config.yaml
rope_fraction: 1.0
qk_norm: false
init_std_down: 0.00613
init_mimetic: 0.5
lr_mult_o: 1.51
lr_head: 0.00641
warmup_steps: 471
doc_mask: true
dataset: "wikipedia_en"
MLP neurons of a small language model. Each row is named by its layer, matrix (down: output weights) and neuron, and shows model dimensions 128-223. Each number is 50 + 12 x the weight over its row's rms, rounded and kept within 0 to 99. A neuron's up and down rows have the sign that makes its largest values positive.
After each neuron's rows, "fires before" lists the tokens most often just after its 100 highest values on Wikipedia text that the model never trained on.

L5.down2:72 50 13 60 57 59 51 41 52 53 44 46 54 49 83 38 40 55 54 64 38 51 56 68 44 66 44 50 41 32 63 43 68 72 46 45 58 55 63 51 45 35 46 58 46 58 30 49 36 35 48 48 66 64 49 44 68 53 52 29 31 50 34 50 43 47 58 28 63 42 57 47 57 58 62 66 37 44 56 61 52 51 45 32 69 63 55 42 49 52 61 34 36 47 66 79
fires before: " |", "'", ";", "–"

L5.down190:44 72 61 34 43 60 45 63 55 20 58 45 63 55 32 46 36 54 47 53 36 41 62 51 68 53 63 35 43 40 52 80 55 56 47 40 63 57 58 68 35 65 66 20 44 48 32 56 34 62 40 58 72 55 32 49 33 42 52 55 54 77 52 43 19 54 51 40 50 51 35 70 45 44 50 44 33 43 61 38 48 61 43 44 60 46 41 47 63 43 62 55 70 57 38 57
fires before: " |", "–", ":"

L2.down106:53 47 57 41 35 71 55 69 56 52 44 48 62 52 58 58 47 72 53 50 48 61 36 48 43 41 51 47 41 50 64 57 44 67 44 45 59 58 55 66 52 39 52 59 59 38 40 73 58 51 40 69 46 43 25 39 38 66 60 41 55 64 47 64 48 51 56 49 53 61 38 70 44 45 58 55 71 43 53 43 49 26 67 38 62 64 26 51 52 38 64 48 42 35 50 53
fires before: ".", "'", " |", ","

L5.down285:70 50 56 45 29 43 39 61 41 34 58 32 61 60 65 63 35 58 50 43 48 60 20 74 48 50 31 52 44 54 57 54 63 59 38 63 28 62 52 74 54 36 41 50 32 53 55 54 44 31 54 49 60 44 60 48 56 30 60 34 37 32 41 56 52 50 48 34 76 52 46 54 55 52 62 75 52 37 38 57 69 51 49 45 62 62 22 44 58 62 74 48 55 52 56 46
fires before: " |", " -", "\n", ".", " season", " January"

L5.down107:50 24 58 56 31 46 44 55 81 51 51 30 70 64 56 50 57 64 50 50 59 60 51 54 32 47 53 44 69 66 39 48 11 58 52 58 53 58 63 45 22 36 29 58 28 44 47 43 49 70 42 53 48 84 80 43 26 51 73 68 53 36 51 76 45 42 33 37 46 49 49 52 63 70 39 46 46 52 48 33 38 45 51 37 63 24 56 46 42 51 50 43 53 41 40 41
fires before: ",", "\n", "\n ", "\n\n"

L2.down108:46 45 80 54 48 51 46 46 46 35 63 51 28 41 43 62 47 50 63 59 41 61 53 55 52 67 46 58 46 49 40 62 62 49 45 52 56 57 65 52 58 43 49 47 67 34 35 57 69 44 53 59 42 47 12 47 61 56 53 27 52 60 49 59 57 42 54 43 74 62 54 51 48 33 42 60 40 45 60 50 66 24 50 54 38 50 31 57 68 40 62 44 42 33 65 49
fires before: ",", ".", " |", "–", "\n", " to"

L5.down23:53 64 62 59 54 33 51 49 63 63 37 57 76 65 43 48 64 48 60 60 52 44 50 50 42 50 50 60 25 27 52 35 41 60 47 63 67 35 48 55 59 40 43 61 55 35 54 30 35 56 54 77 69 50 56 59 45 40 63 46 47 30 65 54 64 46 77 48 61 50 43 46 60 44 28 48 52 46 45 49 56 62 33 25 29 28 55 70 35 45 50 55 56 61 47 47
fires before: ".", "%"

L6.down18:61 25 59 67 54 53 41 42 47 53 49 44 67 61 52 56 54 44 62 57 42 54 41 30 34 82 57 66 47 44 63 48 65 30 54 35 56 60 41 38 46 52 37 28 61 51 33 53 54 34 52 81 46 55 56 62 73 39 52 43 46 53 54 42 35 49 61 41 62 51 32 58 53 51 51 64 41 49 66 51 59 66 23 62 46 59 36 67 50 56 69 62 54 37 49 59
fires before: " (", ")", "%", " |", " elections"

L6.down165:46 53 38 50 43 40 52 42 38 30 59 47 57 66 57 54 28 52 78 63 36 44 57 48 42 67 49 51 71 53 51 48 38 60 58 44 55 44 24 49 39 65 46 47 48 38 60 65 43 37 48 50 44 62 94 52 62 45 55 33 31 45 59 35 55 40 53 47 62 63 51 69 35 38 51 29 44 36 58 56 44 50 46 48 45 44 46 64 42 34 72 48 51 47 30 34
fires before: ".", " (", " |", ")"

L3.down75:43 31 68 52 60 64 67 60 52 47 59 51 36 32 49 52 34 64 70 50 49 46 26 30 37 57 49 48 61 52 56 58 54 56 44 36 34 47 51 54 53 67 54 45 67 65 59 38 54 58 43 46 49 55 37 41 46 57 66 27 51 74 32 45 48 50 48 60 69 63 50 54 46 26 29 57 57 61 63 28 49 28 52 58 35 34 52 39 61 33 51 31 54 42 44 55
fires before: ")", "–", ",", "\n", "=", " Western"

L6.down183:60 24 80 81 45 44 43 65 63 61 73 48 67 65 58 49 59 53 52 51 49 46 77 66 54 63 43 41 52 60 46 44 60 72 55 52 42 52 36 47 49 13 47 40 49 62 73 67 39 68 38 58 38 70 51 39 51 66 43 54 59 57 55 58 63 70 78 41 29 44 49 44 47 68 52 28 42 48 59 75 46 60 51 38 55 42 40 32 35 43 39 41 33 46 61 47
fires before: "  ", "\n", " Tai", " 0", "\n\n", "%"

L9.down274:58 58 45 51 53 49 69 83 26 45 49 63 63 73 52 45 43 72 86 44 61 48 61 41 71 61 50 57 49 49 54 49 33 65 45 44 52 63 71 33 55 32 38 50 76 59 54 56 38 43 49 47 56 52 40 39 63 59 36 59 42 59 53 62 53 45 66 46 57 42 65 63 55 54 33 69 71 60 53 53 56 39 48 51 55 41 65 30 59 46 50 61 48 41 59 68
fires before: " |", "-", ":", ";", "–"

L6.down58:61 49 50 52 54 75 50 46 44 52 60 49 71 69 59 40 81 57 60 25 71 49 41 65 38 44 28 52 57 47 51 57 49 57 52 36 61 43 30 64 63 52 65 50 60 29 55 65 49 54 51 40 49 55 74 41 82 37 42 30 43 57 45 42 43 58 60 61 43 62 37 59 43 35 57 42 59 50 53 54 60 54 54 46 48 40 41 39 58 39 23 38 42 28 41 52
fires before: "-", "\n", "  "

L6.down118:63 44 36 58 49 22 43 54 43 56 49 44 58 48 63 69 50 53 63 57 58 62 58 54 53 55 48 60 43 23 56 53 57 41 46 32 51 35 53 55 62 54 54 69 57 40 63 34 06 51 68 39 65 67 59 49 79 53 51 54 49 37 63 61 42 60 91 50 43 42 55 47 72 62 70 64 67 41 48 85 65 43 57 48 41 60 48 33 62 52 50 55 45 61 49 44
fires before: ":", "."

L7.down282:66 45 60 60 78 59 70 73 63 56 61 52 64 63 66 49 43 50 63 56 57 62 33 47 60 51 40 46 70 61 54 56 66 34 49 23 52 70 28 62 48 44 54 59 29 51 73 71 50 52 41 67 48 45 44 45 71 42 42 28 63 64 53 42 39 41 62 58 54 49 57 67 27 33 49 66 65 42 51 61 61 61 61 53 43 55 32 37 76 56 47 52 62 45 64 62
fires before: " |", "−", "°"

L5.down274:75 49 63 50 26 65 49 49 61 51 66 47 52 35 68 59 68 58 40 71 58 40 68 41 44 48 54 60 69 38 41 71 45 66 38 43 41 63 68 49 28 50 55 48 71 70 37 61 42 65 29 62 56 46 20 46 53 54 51 31 61 59 43 46 38 58 67 39 64 57 47 56 60 45 49 55 50 53 60 43 43 52 65 37 32 51 36 40 46 38 65 30 42 33 66 47
fires before: ",", ".", " |", "\n", "–", "s"

L5.down229:36 43 50 49 55 66 56 47 47 70 67 39 64 46 72 58 60 64 67 32 54 53 60 44 49 57 50 73 35 50 53 58 47 46 46 27 32 64 36 54 60 53 49 61 40 42 52 47 30 38 71 45 37 44 40 57 56 56 46 47 44 48 60 64 50 56 35 45 45 29 62 47 41 41 51 57 54 49 23 60 57 68 58 61 58 65 50 50 53 47 48 33 42 72 38 62
fires before: ".", ",", " in", " and"

L9.down125:48 36 54 60 50 57 54 37 47 55 49 39 67 55 41 42 72 53 55 46 42 62 88 43 48 67 52 39 45 45 43 57 58 33 25 51 59 51 35 71 57 47 57 56 56 53 38 55 54 51 43 65 51 47 27 64 52 41 58 33 55 59 64 31 40 74 53 61 38 63 48 46 44 44 35 60 56 65 43 08 41 58 34 44 70 41 66 55 43 49 48 48 56 44 65 28
fires before: " (", " |", "%", ")"

L6.down246:37 35 54 57 53 53 40 56 59 66 45 46 58 47 51 52 14 42 43 74 67 40 49 48 33 75 52 55 61 44 56 64 38 62 32 83 52 68 30 24 45 61 50 57 29 41 65 72 64 68 50 67 46 56 66 54 60 40 66 37 46 46 67 40 43 44 51 37 50 47 45 39 49 75 44 46 53 53 55 42 50 55 40 51 47 47 35 49 38 55 44 46 41 42 49 33
fires before: "°", "\n", ")", " (", "22", ":"

L5.down284:51 54 53 43 63 48 50 55 45 53 68 53 56 44 62 42 44 54 39 47 38 57 48 51 50 49 67 66 51 47 46 70 47 34 32 50 39 55 35 53 34 64 48 34 43 33 52 39 54 43 47 26 58 57 41 50 70 53 71 55 29 39 58 41 59 49 34 60 75 50 38 58 59 46 37 70 72 38 56 46 43 57 67 54 40 41 43 52 61 41 28 48 47 48 50 71
fires before: ".", ",", "–", ")", " GD"

L5.down138:41 26 27 33 61 46 46 64 55 58 36 67 50 51 66 59 29 40 49 52 40 61 40 77 46 48 34 50 31 35 51 52 43 73 53 51 62 57 57 68 39 49 39 47 46 34 48 76 40 50 45 43 49 35 56 14 57 69 53 53 44 64 34 45 49 29 47 30 52 43 45 60 48 57 51 53 47 31 81 61 91 36 36 52 66 60 58 42 53 64 54 53 68 30 54 72
fires before: " |", ".", ":"

L9.down315:29 56 53 39 66 53 62 41 52 58 59 58 60 78 61 45 45 32 47 48 52 68 29 46 56 54 52 57 54 64 39 41 32 58 60 61 76 49 57 55 44 52 29 51 33 42 39 55 10 38 48 63 65 58 39 54 45 71 51 38 51 43 64 61 64 33 42 41 69 46 39 71 63 46 47 50 54 63 36 53 67 55 18 56 57 35 32 63 75 59 54 54 40 30 66 57
fires before: ".", ")", " |", " (", "°", "%"

L5.down9:57 40 38 56 56 25 53 70 56 50 50 31 57 51 43 70 40 40 53 61 46 35 64 48 50 30 34 64 21 23 50 64 73 39 61 54 56 65 78 30 54 34 35 49 49 59 68 45 49 56 44 58 39 78 70 52 64 37 64 41 45 35 47 41 59 37 56 36 69 66 76 45 73 62 37 45 44 43 43 64 41 33 43 57 52 53 45 60 58 53 23 48 69 36 49 67
fires before: " |", ",", ".", " m"

L6.down120:60 56 54 64 49 43 73 65 49 73 54 56 38 69 37 38 49 46 38 28 56 65 66 30 49 40 47 50 57 70 61 57 51 58 51 32 48 51 40 61 40 47 57 35 42 59 62 41 54 44 54 26 47 59 73 51 47 47 59 57 43 44 66 42 51 36 46 61 84 51 72 40 52 58 65 64 64 50 66 49 35 19 55 54 62 46 53 48 62 33 44 40 58 40 58 35
fires before: ".", " (", ")", "3", "2", "4"

L9.down311:56 36 44 38 41 59 59 53 51 62 62 41 48 46 61 64 50 63 56 57 36 54 41 34 53 81 44 59 52 22 35 39 47 46 57 59 53 23 82 57 56 55 63 42 40 46 42 52 33 36 50 59 64 31 35 40 53 65 52 47 51 51 38 36 56 48 64 64 39 41 46 53 54 49 21 64 54 54 50 46 51 39 50 36 53 34 55 29 51 47 62 55 29 39 54 35
fires before: ",", "\n", "\n ", "\n\n"

L7.down295:39 51 76 56 72 52 47 76 64 62 60 39 68 67 54 46 31 65 47 34 46 43 38 76 60 57 40 46 45 37 71 41 57 30 52 62 42 60 22 62 51 53 55 48 24 54 60 67 43 57 52 50 32 71 35 40 45 45 43 55 49 61 35 54 27 45 45 47 56 52 59 40 67 56 52 54 54 73 42 29 35 62 53 45 73 75 53 40 41 58 62 60 58 74 35 44
fires before: "\n", " |", ":", "\n\n"

L5.down271:41 63 52 39 57 40 63 54 50 65 50 35 56 42 82 48 35 49 64 37 55 56 43 37 34 55 51 55 45 58 61 56 56 45 55 62 63 76 46 40 41 27 45 65 34 71 63 58 47 51 52 36 64 48 25 44 46 57 57 38 75 64 34 58 39 67 34 50 67 37 72 42 76 53 48 58 41 43 38 32 53 43 54 51 60 46 53 45 37 40 33 47 53 50 42 54
fires before: ";", " |", ".", "–", ","

L3.down235:47 33 54 50 35 65 70 50 39 27 39 54 55 65 50 72 59 54 42 42 48 38 43 59 46 53 43 40 58 38 46 46 47 38 62 46 39 52 75 43 59 78 49 43 62 48 59 65 61 47 48 59 65 40 21 35 46 53 51 48 62 54 47 35 44 39 39 32 64 60 33 62 62 08 35 58 43 29 52 10 25 43 46 41 36 39 55 52 65 40 56 62 57 54 66 66
fires before: ".", ",", "–", ")", "s", "\n"